From a checkpoint of a small transformer trained on Wikipedia.
Architecture: LayerNorm before each block, rotary positions, biases, tied embeddings.
Training: a variant of Adam for these matrices, 13364 steps.
MLP neurons of a small language model. Each row is named by its layer, matrix (up: input weights) and neuron, and shows model dimensions 80-207. Each number is 128 + 24 x the weight over its row's rms, rounded and kept within 0 to 255. Numbers have three digits each.
After each neuron's rows, "fires after" lists the tokens most often just before its 100 highest values on Wikipedia text that the model never trained on.

L3.up252:087119131133156154173065087103146140149119092168198098134126098135098143154131124117125167089143134141094114124113150114157117125123136104157108104103102110121150113120115128106132125194091141144139137148086183125112132157128150140102110166076096126139096161135132105175111120139152117108113154115144129140096183163121168126120111133141171138109171105107167100128146117144126102142130
fires after: "0", "9", "2", " ", "1"

L5.up204:153178125085154118128087126117162139138099113127179084134105137105155156093125162141102116132092145164103122134101118144145118157124109122146116121157126166145149158132152090151133132129109146127188115100119125078080120150157135155125123171119155152114084126110124151103104146140136122146132142123168134130142134138128138136119093158164162125095142127141147128089121167166141076114171
fires after: "0", "2", "1", "4", " "

L5.up279:130128118093145129147096120159117151150119137086125097141111155151159090118126113061094134093122098111161136122148114118149105138154167136055099125108116158141119151117120118108119101218112120090134124184109149151148124111158136144126136163091101127163115116128127116150127143166146116166138130120178075118124154138124113109126130105139092146136106097113169108127146139135116153132083
fires after: " |", "0", "–", " ", "|"

L5.up1480:121135129107139158151115117153134143136068133144115101150078133134141155095161187071123114094121114157123137161118091107162104129111111160126090134103157093128148128144131135138114132130113183115118138126128095152105130135098126172128096158124119132136118077176078109108088127123094086130103177126164150138157143131110158074137100129118112137133122156118154057142134151134163127117148
fires after: "2", " \""

L5.up650:137146138119133109110124145119134108145118125124107077149108129100156101129142154144093144153147139155112124099159102094101142129121089116114131169134155114137099146194158127141149141139096120126128113131148138131111117188122102176132100106113131114146125106117077119116115105154132101117152143135145137169105131141091095144111150144119107143098103088119147128117104102149131083124099
fires after: "1"

L3.up991:091107119104092136079148110125146098148107134118136091108112143096165177131111097119100057140110103094125107159096129122156133121121148125130173134097186146124128151118142134117176169117124122101113113158090173123135106127114199113108150145120164150128112131134145149150105126116169125134119117067098132156134154094112135146113104105149124137136154079100146159142094155157118126125144
fires after: " ", " to"

L3.up917:119125155117114094073088103117149139092109158149146125147154094074133158121166164126132079141087152105092131128106114141112107152154100144139100179122146073056150164120148096058153131152110123114138128088121132108142139143124099112153122096143117149139130095108135117126112138153118149137145142117121108130126104125096090184136112161097114173126115145157149150094113126123147130123150
fires after: "0", "1", "2", "6", "th", "9"

L5.up364:120137124154116140145110125088144150152143156103143145168131122137102160142098146122130135138161132154099116151106141140102088155126143098149101154151120130159124116144175130141145133141125105132143089119149127140143144133127124156150116142130127123112133135124165133128123092123138111130162071135130105122107146101172098128145143117096107106137122125142188137162116084111109109097110
fires after: "0", "2", "9", "1", "4"

L3.up797:106131127166108138146084076101130152129147149153136113128094102070088113095124118096165126133136148119133074097120114114078119153129095147157116112144121131063147140137132138109153136147126062172136117166121158172125175149147171148144097150098157184127120093145095105085121155127130160086129138089154124099114108144105070162122143112122167135101118147165135121129131154137157098125141
fires after: "0", "1", "9"

L3.up505:137133144129158109096077168128157163136085119131103127143104114130104092063131135155096099115119139168145127061106114132102115141140122130105129134148129090109128127137160116076106108137104121132141160180159119150098125137113133164122135134077114107163120148131145101174136135115137123168104171129173148080143116147144162117140129105105187143141152111096151113158122131135119132121102
fires after: "0", "9", " ", " She"

L3.up1092:068134125145151118144098104119169132154151174132127042122134137120097083091143130140133122158150108198114088126145129063129154114164143137127126076141097102128144159080145169109147147086109153136141142126138123167142127119125175147111150138103107153148114151120112093130142125134120140135152118169143110136153114182152131141141130108138103150134115113103119123125141153113152129143118
fires after: "8", "9", " Cont"

L3.up1082:143134133060079130130131141117165133188115120121131118191107133104102115107149140152159112104152112126120141101130119165158066113139120113150106148121140122084133116103159133104162160142087108135116118132102114143133123072122170111130165153137140128089108128119089162141084124154143143146118125123152129122163133148143151128137072128124123178127149112105109073143131112152148155165145
fires after: " M", " r", " P", " H", " R", " G"

L5.up455:139132124078124109129119154166176096152101118148124152172105119124097118129161117076094099089133114125144132118104117143163134169120088137134130116106127119089103166101131139111164133164120120118147117165158116127111130156149187178134141114124095158125116138139078108127140140118083120133109140100140095128162083153117136169109159142131094114126130095099136124083138185109134138116161
fires after: " ", "2", "1"

L5.up1527:171111117146108099123112132138125143142076169082084110120116109120069142191100179092168116101123135102148092152110124109150087132095100071145110104162184138139142157128105137128143107168143128132164121165138122141119107098127146118134104101089152113155082134137130098111129120144145143145171174134134089102165175118094130134125118155140153110119101127142170177166139128089132105128148
fires after: " ", "2", "1", "3", "4"

L3.up363:109130137125132127111141132122132126128132119134132086123136088097116128135085122104116138148121122137106142158163184141105138150120111141147121098128131149115091135147131102123132146156136127102170113124145158096090169114135189157141073135119139129088133116123110171137142100122131113126176125120152096143140140102126087136117141141143125102153125092117142167126110114162161137112101
fires after: " B", " t", " T", "T", " D", "t"

L5.up1059:129098096169115123101100141155109127158171163127135133144137112141108114124110185086139111111140141175127162101107165109095129163135148155177115100139190162101115156118171124093170141145128119136160081094149099109143143140096132131097116132125110121171094133117144133152179075112118131123123149122134122189127116071152088095130095146146122151128133102119162132133143102165105088154129
fires after: " ", " some", " |", " most", " ("

L5.up193:123155090104160136131118153116141118155081106106143138109137096098112101158158121119090116135159128120152138146121161098118082142137142117122118127111096114137109126109121128156111151150071150133158103104176141141110097095130136136119150142140113152168109154116117152091151154138143137146125081076119140126135109137130184113137151123154128125070157145114149156130082125109157105122131
fires after: "0", " |", " his"

L5.up314:083111121124087097118112135088144117128151104129161129109127160142119121159112138152144134152079133141101126147128106152149152132117085113090123174119123129111130143184178073122166121116124167119128116141112171130131095137151119167098095153133166130150066121145120117175133094121146171171114141111124138155140157139138159096146106171124142158080121145100145146150102160175148101092149
fires after: "1", "0", "–"

L5.up723:138112150154121147125126106119105128140121116107124102163138147129138123173137106132129148103108134108106134169144087171095128137133143097118136107170172121087157084140192106176165135150139139118167150145141131153132139143142129175185137157047135138137107175164127097144137177145162126104138122127131075112145134101156105098172121119152126131166135127163096109128113166110132094079129
fires after: " ", "-", "–", "\n"

L3.up327:080148129113146118091117170088122135116100183168130139123176121136168136095171120163133095152097143148056084103120155161114126104121093099094099129147103111102118130168171133107158125130130150123126086126122088151100124140153102142128150131100155119138149164141099147147149073115146121181117126151120134106141116157161130148143119138084131129140124078127173117138105144109135101161174
fires after: "9", "0"

L3.up476:133123122103100143150142118139110145132119100143117092138117118109109129115144093130133108128182149164111165130140142143106102159144114108117129144101136121103135125136120109138163096170135137132127127095134120135130137175118131121081128170113120106177136119149120099141152096178150089116168118147106110177104128125135138115146135107125112164149133128132146124156135159112140134143090
fires after: "0", " |\n", " d", "5", "3"

L5.up752:126137112130148136150122126136128127138134127152104095168146115138143069136126128133100121132124169150101118072145143103080114136159125113116085160128156145115154136130150140116188101144094126154136146115129127157135145151141119077140142146112153126164127115163104095127118112161137118157136167137164094085074091168133191122125126114119092128146094100125117108151117151177154157145138
fires after: " ", "1", " (", " was"

L3.up968:177146141141122099154089120117098122174124130138112089128086142118106146087158104112110145143133122131117121073113142123113136167108139125146131083122109178139135188169109143131108135124151147079127135101164128133110128143133082096187161118125087160138105108138131110147152134132126180128163163150147122102117146128083125147111152153115107146093112135176132107151146105115108136146112
fires after: "8", "7", "1", "9", "6", "4"

L3.up1448:123141151105130089109152140140092126140161167115110109156101128179106133130114168074169149103114137138132127126109121148133129133089115120140142114181161144139070135154128147106111160181128149147114163151142121117137165121144143168118118117097142115173095130127123124078174116118098118138102114142129079129110111124122105120116119130078162111152137099101186151122087143146121159143128
fires after: " T", " t", " O", " o", ","

L3.up616:127128080108115082116163142142150099158124138123102110131137109112151166154115105083074109121111176148146090082154088174160104153125148107144115127147148121071132131127121075119088139139144139159155139136138131106134166149123143073113161103082111116150143100089122112149163134127127142107143152114118095133148150181093088124096180130122104133110134133131139141150113109145126188130162
fires after: ",", "\\", " |", " ("

L5.up185:098167101129101148133115131140151060147120128180159113103152112109083112146135162143124115135118103125159132136071171126142126113128121110110139096082161134149067157072136162176128160166132172121160113155109142089117094122132101133106124129135121134124135115123124160130097160147138101117145132110132122202125092134126100143133093130195122104130151089081138138123136097152124058098132
fires after: "1", " the", " The", "9", "F", "stad"

L5.up807:129109126126099135129150103114107127180135177139141090119108110120111108142091142127133123102117162164139097102163132108125105151107124114124097141112165129116137106126142108095132088119123128125086109121138107136131122161151121157111106138089142156117072125108118123101087141144117153127100175143191142147150165095105117143133171113131158153097095143139131137109166128152126135144106
fires after: " ", " (", "1"

L3.up612:100153104125127086139115134098127123189155162098121103150145140108160127156142098091119164123136143101128103162114126148183117146136096121151147110125122090171140126151103145174099118145095134111159090102102163083146132154176137135162098122124118116114092118116106098187128146115149138134147129127143101122128140112128141120110098132083101154149130119107135127065076198157133107096136
fires after: ",", ".", ":", " (", " \""

L3.up78:147135113137094059110109136090145114133136115107131099195098179120150133133148145109133143139113125165124146130119149103092090129154120123143126124149158084109125130110163121098173131175107128102153084116093137102171124110137124137112143147139089133114102159135103125150162131156162146153118152115147141109083097127139164126126127130124114136172137071138091112160108114119152098163111
fires after: " ", "2", " N", " n", "h", "1"

L5.up170:145145122131162087102138116108116129165158121166091109183094119146188119143069135131097136179110125133138122102135135100103114125126103138140095137126157118115137137088179146145141121173106093082138120089135141142126140155123114125121113150129133134108130116121109162154178142135068131158170107166114095117112147173135139175128106153127086114193128069131108147118119115109141109148095
fires after: " ", " ("

L5.up1130:091128116089134130122109175120179147140137119119115083118143108108152090176147095131117064135127132181158133115099121103119083165110112124143086144097112122132153133089144131120143155146163146101088110138103139136146137137136106136108165120141080097164121134129100099132135142125153128158130128090153170151142144164107104121132099102118141103154119117154130138151169141137089137124124
fires after: "|", ",", "2", " ", " the"

L3.up49:063144117143094109148113109129140127106090139160147119159157164090122122121083122112126118158131137135143118114133158100119144127121138124083113132120129138113154157098138092096112074141129072119127130107178124090138096109106141079101118117111157131144105095123122086123114140160083084143105138105135123109127096148077096109141159138125119127152131142150159136107154129167140137166117
fires after: "2"

L3.up263:131152160092148113116138125116110140165123179100136119154151131107135168093153118153122123148144126107108141146070115114166143188096089098131147128148120121107116132168129109152154147134105154119086121084106100120134121149119094152123136108145140102176104129139099091153116139111150184139150167152129151104153114148135178125146109120099124126115137108113124141111092167115128131141077
fires after: "8", "9", "6", " M", "en", "7"

L3.up144:135137119142123123127133134093158104130096206103115117119101150099125152105113124125162115127136095123145114120146172135165137088121150084109113160166149106141125142108122129139189138150132151119113101130118149112143093102124104138118115141116146148090132123132152131127150102130114147158156145174135105129160178158070117097161150140179146185125145103134151115130142117146132095165130
fires after: "2", "3", "4", "6"

L5.up339:086098085101110122103123120105116125159132089109112107133121111185138151153123145129111118132143133139134157152147126123125105093100118117101154105130124139107119127100123070142171162153155107113151118145140111173108181089152152142135117096137126113139139120151123145107143134130107117084116123080159152118153169112134144130113088117141131118130138114107167090077118141149134133110115
fires after: " |", " |\n", " ("

L3.up761:152156082066133153109132125092147119152100166103149115201168099120152086103114141144118108152160103120144173112133118143103131119110099103134096126150148147130133149099130145164146102137150162070112154105143152128130089102136144099118151139146099132108130135123155093155114137135160164150180172136109107116128153154156099181145117133130174090118088136137149129130151126120077087119129
fires after: " ", " l", " b", "8", "6", " a"

L5.up1285:149109127114150132124175133136106101152144168136155117139143125103152121183123130166141120137139139145092125136112138127152118168149130114154102167096126133130136139083147114110128130181146125105132145113138115147108115121143136135137153104129141138102166142109103102112131104091095112193095135130138143097124112142147118115131136131105107137149149124185128130138108144126180110145151
fires after: ",", "-", " November", " to", " May", " August"

L5.up225:191147109144132146120121132175100129149154140188110133150097139109124096142132152131087125127149112094096108170162087157139118137075145162115115114123116138125112105067121079133103117125109086132081133149186115142155086143077128131150156142116131095123134148146105123082136128149118118111131119128141118189144130176111171141123123124134132139162161098072081157142143172138109119157137
fires after: " ", " was", " dam"

L5.up56:067130121155139100101159158105100110125121151167085080085147141099116125130136133110113110148175126145097108155118116115094091098123145096118117124077084098149094146146148124095139122134110087118109141151124119156130077127126168128124151151118152142148096059154102124177155138159156080126140138095130154135097148155133103119140091149132137167115137104151138124142153149134142089099136
fires after: "1", "9", "0", "–", "-"

L3.up296:135135109138145153123117131134093089121107132164122124183139163102119139084112135099111144158132130148132133134140124161162117151133192110143106144087100133120144156120135131131100114161107157148137129179139133119153136104112133169123157129101164148127133144114137088114165106158128126096141130137156089087105152185164133087126167090127163111175142152117117088152136137183142112133136
fires after: " ", "uz"

L5.up153:124162107091120103123102166104152164115123125132079114135123148120136146109099143085111113146155071108096125102162127162145097133141125123137131166100100135110124150137138141160108172125116149130143104141088127165093151115159171110143117118087173119130155169110152135100131137143116131123108111074142100150128131114148144049096172142173112096120111141138136102056104140169100086129139
fires after: " |", ".", " V", ";", ".m"

L3.up1319:146174111127114150150115116115122113156154132159112124121118099149158125166142160126119158099151162093141147122143135133103153162135096140141119123121182122077103134145124154139127119118097109133131158139125143124106191130109121128128117085097132111068115143148103115104109130152144117152161106151137176175120125124134124118134112111102149127109146109142118149174124117135110099081110
fires after: "0", " number", "8", "3"

L5.up943:095085131118116097108114136154141117117133127146163114126149084115167139145130152146132154132127115123128146088106129143103101141150125074157136162139117082110171139146154101097118166133142123150170128150133102121125138161118108128104119188088109094134116092128072100140113141106109064136116155137159098127096105150144152121129125118134080105119165134163122067108142141138127114137169
fires after: "0", " ", "9", "–", "\n", "1"

L5.up179:165113093074154124137127150169163100120139150151147141134115127119094109122099119129109141111178119133115163117140131165113092165110131131120107130097110131097170110156131139140094136177105092127142139122141128114114130143151154109129140120119147096137108134144118080150137106126146146146103151120121107117092160116146157118142130138088120137142125150133139106084110153184108122146126
fires after: "0", "9", " ", "1", " May", " June"

L5.up921:155094150145112138129127122115130091151147100120135118105133123081138117121128111121106093071133122105144119147126144165120124132121145084156129127117107151173083165142112104137140119102127147104102104121127168156102129110086100158106068157090137144155103140095151138095137146104127106152139118125101121126122143112100112184113092092124163094129146107162124144163066130139128151130131
fires after: " the", " a", "|", "The"

L5.up1436:138142135138114096066127112130162148125123159102143097133051143113144158153126157105075108146100171091119094122163142104134094161134083129137098140113147137151145143127150093104089131134138111104163061117133115118089097111137134109132082119097096128107146148143135133097126125133085156142135134151137165188164142145105138123118144119132145143109131117159168151148127106162109112115129
fires after: "2", "1", " Preceded"

L5.up431:085132110130147118145087096101138110153119090123143126098093122147120100125106162106097156109123157126148146128092131126125142145117145136156165181150162142121135108135112129166139142142101130109127096161148148091138172111131130180149098111127143135154112114116132157109128139135178125149106139152133155129111127152153156121115157139137136101150108080102168111121081188138124117142129
fires after: " the", " |", ";", "."

L3.up899:121177126153119121140158127153179108152144163099150103121090126136089154129178143106127154104096097110135109126189143128109100144139139121135134087185160094091116136123113124131142095151086125102117120097120107125137138162135117163161100103154165141104135198102111125099144083144118099130143157100128089134126116131105175107113132135089167136118133106151134136144115111122153118126089
fires after: " f", " F", "4", " N", "2", "f"

L3.up545:153133154121122153155131117110166131151110104123115120177122146072106132170129163093121165121173099114126126152123096157143126167093114141070119087107111152109084116135116142125148136132103138140158160134188151098140113124126141106081162146149102128158158150111106118137156132101173107146137147145149099123142121123101128135118137128159112147106125123090090124137094130148118127098111
fires after: " |", "0", "|", " "

L3.up238:132160138129132143096128100147137090156110095118145133135130155131131127149189083114137107114147137127103188143133147101148144153116058082164130177147169136103114141119088134135094145168149108094153131097106120138155145138139124125130078151097145120126103131108139115150135134136068141175086126123119093129150168145116120112128142099136156120123133115140116159123093133100172161152187
fires after: " in", "In", ":", ","

L3.up944:070131124148084119127128105095137124114168158121146095145169150142159096140175162144137162142141119156129065138101108127106145154088098109111126162109140104120109127109134084120121119150113172125158128086108119149125130181154128142087112170106116113133171096105140137098120103156132149169157121155160103111141155156123117153110135117145173113152115142133133139093155132143171127103132
fires after: "9", "0", "1", "2"

L3.up821:110124132116121073100137149081132152146084100184124099144107144124169122143140129126091138143100153128145132112099122156107155140106119146139120138121095154133156143148166150138126101134127103100143101142126147136136147107115138133112148092122141163130121145108153072131146125119129152135149149094127090129130109099073090182096144150104136130147153145098129131141119121124151124146128
fires after: " ", " |"

L3.up1005:097158150130092108134130142142154151144140115149149134116129141118108145166157155117130141102145117143115118127155164125112137173095124130112046090130138103156133173107117107143144138138120121116125114082144113120087131118127169157161125139114127146094149135097096086097105096172176126146160170175128148154137168141112091165139146142147170107153141137154178118126189100119152144137105
fires after: "1", "3", "5", "0", "9", "4"

L5.up1427:166140108105076105102126143103134133143091137146140120087149153124138105147078107113093128125119122109129120166156117116139113156096097142117143115130148105166052157091139102119105127154080132108138119106106139126138079105142127147154090107115137127169156094153109148139078163123192094201159095129145093146112143134073131120140137119127113134131104104132167122114125166152168123131128
fires after: "2", " P"

L3.up233:157128089132170103095146106120109116151147059155130110184098129163155111121108147125093138135170099142146172123102130098077124160112111120142088169105159119121134123136147134172098122156119119183157107115125098119119131128103079149126133132155120135123162156134118073103130136165145148152131129096189103148177129152146095107111184123113135138132134123177142128135138130136148187116083
fires after: "0", "9", "5", "8", "3"

L5.up336:157142159173111150132129137137157145170151133108088111131154134128082126154098123097133113122141109097115126129128099160134099106129114145146114141136188102143167147163118115157161090148103106115117098136106125133127113104146110124129109138054145115128139130118128074147110160148148152141155164146142137133106141127173118130140155145153136149144187099124119130115154087168145106146129
fires after: " ", "1", " (", "2"

L5.up680:144097137174121128123106108162129086139120154078151111101130170123134135109127129121125092162127164138155109146153175096161106149129131117128114127134119174111152146141163163114119164118121146120126106154141163074152140136091121129128117084100116109155123140144172154122109117136111128151137119128156086120086152135146131125127164110116122146142091113183158142168146075111089126118130
fires after: " |", "|", " the", "E", ":"

L3.up561:115110153119107109134128100095116135173145143127140131131143109103171105133103185114127113080139141158108094147144120152120134185130130086131148158146135081103103137064141129093124120166110138143136090074109160138102108122135134124098101168096117117157112151124156113105086093148180120137104100116114158125129130138121100125099082146141115173123158130132130148175135134156101117130135
fires after: " ", "0", "9", "\n", "–"

L3.up682:137159173121143111130129088151201166134118135143157127111096117093108142105142138120108104109157139077155119122100146116105109131109139157098114140147099123136089115143141131138115134166129120135113107114124114137113152144114163139128145126084123141133154102145132180098138126162122099159200149095137127113100152171051132117111168128133148110088150099119160173121142093132114119147136
fires after: " |", ";", "0", " the", "T", " —;"

L5.up408:104095110103143129123119154096131122118140126112089151142118081120097105121125125103128124177147165103082132143150092120131111169099145116103122132164140146117083097118140112150134103177120121122074136106111103184129160104134119155159102130126141112115131143128114118158099157126147128204159162123148147162126139093135124163117140126121147133109126110142131144131131160156106107097136
fires after: " ", "1", " to", "–"

L3.up1204:132142136107123125107088102135098141130107097080160104147122110126120082145147160138151093121146158138116146136162117124113117104112126101127103163108145086091114159058152147095158165144115109150145117062107147122139154093111183157141116106113122088156148130113120114120164146118103148176092129103132128126112110136134117104133102140179123122150117102108140145057094156124136133131108
fires after: " ", " R", " P", " J", " the"

L3.up513:125111133099127135102110127087121131132170150102147142159132169098173066149114148141147139084146124100108142162167166119118145136115130112158099126131103156105112173095171083129120121110158100084128093106120132120115100173153114107140136125112153117133098122174120077094123103141111128134121183131133116165110100152115132154124114135148111145134146152137104158115112133110142148146099
fires after: " "

L3.up1467:131148118131119125143122136088166099150131089104148121137126140119106136135113114094104117102112131152089152123145150115139134120151113093103122120125186122119094134109120135129095163122157141152156128103129072104151161085097171139117131144130162150128146100156138111092125149155063100168127119080125076151146131158128080154097131143111145160124127133088163134153123126133074173120135
fires after: "0", ".", "1", "9", "5", "4"

L5.up528:114138104116110117125122108126161168120116131141140147134109134153171104115128154142124142150119115151121104115141150119123137103071105152156145172118163149135095105173094165130149120127164112140127101110110104075118162139125159169138110127148162150088174151160108102109159143153137090137121133110114155172078163147136115165147175145133153098141150100106133109156101125158105134075116
fires after: "1", " |", "0"

L5.up253:183131094110073101115100137146161109177148143132175140133108150133062154155128126147123136130151175088137128102127095154095135141129144139131130128138138157122081126172159108092138097122112086118160086101118130094154160120142162110141091166083099123111122149125112149143116113124126138183126130133126081146157115119160130146111067120189103075142122092120159126137120136118129124096163
fires after: " ", " the", " F", " |"

L3.up901:096108087130141092171119113134120116148153128162131102114078107164124129194098145130121128133140121139107110149076140110177127161101137118111135151154122127097117153143145096104118156163145121117147133088097132119126140086139152138148101205058107159126186170101091143149120157101168168141182091121109140148131117137144138140137163167128062142119121112116159163112166136091159174133153
fires after: "2", "1", " A"

L3.up309:146176103099140108139135108132158099142135164159176119151144135098139146131113154120151143111113135116086132128107126134133146128074098104159085159116132114104126091160115120118144163091180155134141169110149145112140173177137139129073112077139135086143092128068111151122130131139121138122134103104165114244071126131094118114102136110097157160154148079119132154127150163111105139112121
fires after: " |", "iv", "av", " (", " p"

L5.up606:117093082155173109117135098149102140130126114180113141163087105158114119134090138112134118112137129162145117096147109076122137167136135127164103089154110090088123181081161108108142141154125138150161112158141108112166158135148136155155130156112111129130140155137140130100145127123122124126137156162166120125158073149113119140112106128117107152135159132139153094149143103148149124129101
fires after: ",", ":", "0", "9", "7"

L3.up31:158132139136094111131141075091088132154077112109111104123146149127161137134161099146136096140093138145131144138143158146124099132140132171150127138101167144110126151107157089143087147136133116106138072124141122141134127112125106140165107133121144126159135138133145124124123128120133149124146158133178146153107130131132125128139113137149101176095162133107154122092158097115121164117158
fires after: " ", "1"

L3.up684:141114095107094075142146117174132114122125116111136115116150108133142146121081123108091113123145148126155087138159105144119139140144168120157071116142171117131150140146159113060138127121090130127168114143111136134145179104125111104146133164122120107112186109145127090130157086100151141145130147127168133128090106165137114121166138118107103125165136117155154105099167094115101127101130
fires after: " ", " R", " ("

L3.up351:143104104146091110115141101124141137137122132136121091149135137131110133088106100111151161112120142178092096122139148083136096148124166119145145117162129086114154149109128116114088116145153147141119098152167150165098170129122138130122124154128155156143132145149100111113150119148125144151111135093144105146071138121144146133132108140127132115150151095200117064099168094147174136121104
fires after: "2", " m", " the"

L5.up726:157093092123120127165112115181140182147154114115068111109104144130164108105141125105170139095135126170115081157128126132101127160162125130131147152177131147132102138140126079128091158144106161122096092111097121111148176100124137176147157129121135138149121135119139134167146152142108172133085115140165132159116112117119145075172160133113106116106115153164133154094155118105111138166144
fires after: "1", " |", "0", "9", "2", "8"

L5.up582:152116084176100153114097114164111151135128181165126109147130117116102120122153172088115159135142142133129093131138178137149088145117099130118118106148146142135108147114142127139120116121102154143131178155135116091113166161105107121149137134095137098119132094159089078077111124154121089148121136158168084183139127130129119114109144154137174126150115069133136157169120161142082112154186
fires after: " ", ".", " |", " ("

L5.up589:118086125144138116108120142158147102106092163121120143132117108113188135120093146090112113167167146135125118158131101083114115137116162122141112155124124113137162110141110160158112159113119142136133114193146138155153150144143154128088123141141142130193153088127103073146196130134119114097087103120178169114142100156107097127147096119135105147105120147144123116123143160128122149135170
fires after: "0", "9", " "

L3.up1425:161130145138162134151115125086115077127111111113104095149099119163113135130174151091149128097163113126142130120111116151148122167086141128132130101124127157161090120133130149086122146187137094139176119136110168117120186152134110132111146092140167149165072145166073136087121135111117177131145134113189110140159118123133136096126123097104137135151122132150109124099135113147104110105091
fires after: " |", ".", ":", " the", ".\n\n", "0"

L3.up1265:135127119140139169083125110119149110136104133118155131140094158082152105085113116126111160131196134144127111103115156082136147142121164119135109168086091119143131102125181058155157110173115132146137117137106154153151116159139153146103129144107141139179121128128108108122113130156077089131133131079136121121143116179135140135177113097158170088151133129155102104138136117141120117148131
fires after: "0", "2", "8", " De", "3", "D"

L5.up399:153155142146096118094143137115103120160099145139093126124121141104069157138121161085127183148119141102132072109125124118159094135106137129162114145121159105154129112128131138125119145134090114126157160119107136150105143135156133111154171165145154119163100140108136131117100113117154167112128141093109117093121113141124143140166105137140159135117143143135145127122103086146155087112138
fires after: "1", " ", "2"

L5.up1386:128107137112130098124150147124145149127064139145163111114104182096092157139144212122120142145129085183110123102146110118112095140159153139098115120110109159083114125146118136144103129126130120103097086140168140121104118129117132079099117129126103194130119116112113092100123143147125082183144139129141075197125172166139120134137142146089140092112135158102152172138141105156108128145104
fires after: "2", "1", " b", " |"

L3.up446:124087125179108130155153131125163108145134136156156153195120119139122141113131145081140133111139130167145134128134111146139141169102086154169091155132148115125106120124135093144123133145088117113135075139097102130119111127128144099170104102135117153107144128149098115093181142136088089134158137147204125102094115148080091095136189148092108175114125123113157121084110139131141111170119
fires after: ",", ".", "3", "4", "2", "1"

L5.up827:148131135088093131164127107107124096125112193106121129156132125146129126146100184107132131138172146118166132149126136158142114163133143110133143130133139142144101129139143081134121168116146107118157137165187114105136102158136126138129159096131135095131102132126160133144121138103111135148082127142195109124150134104158155119088152130102072135152117128131124091120151110139123110157139
fires after: " ", " |", " to", ","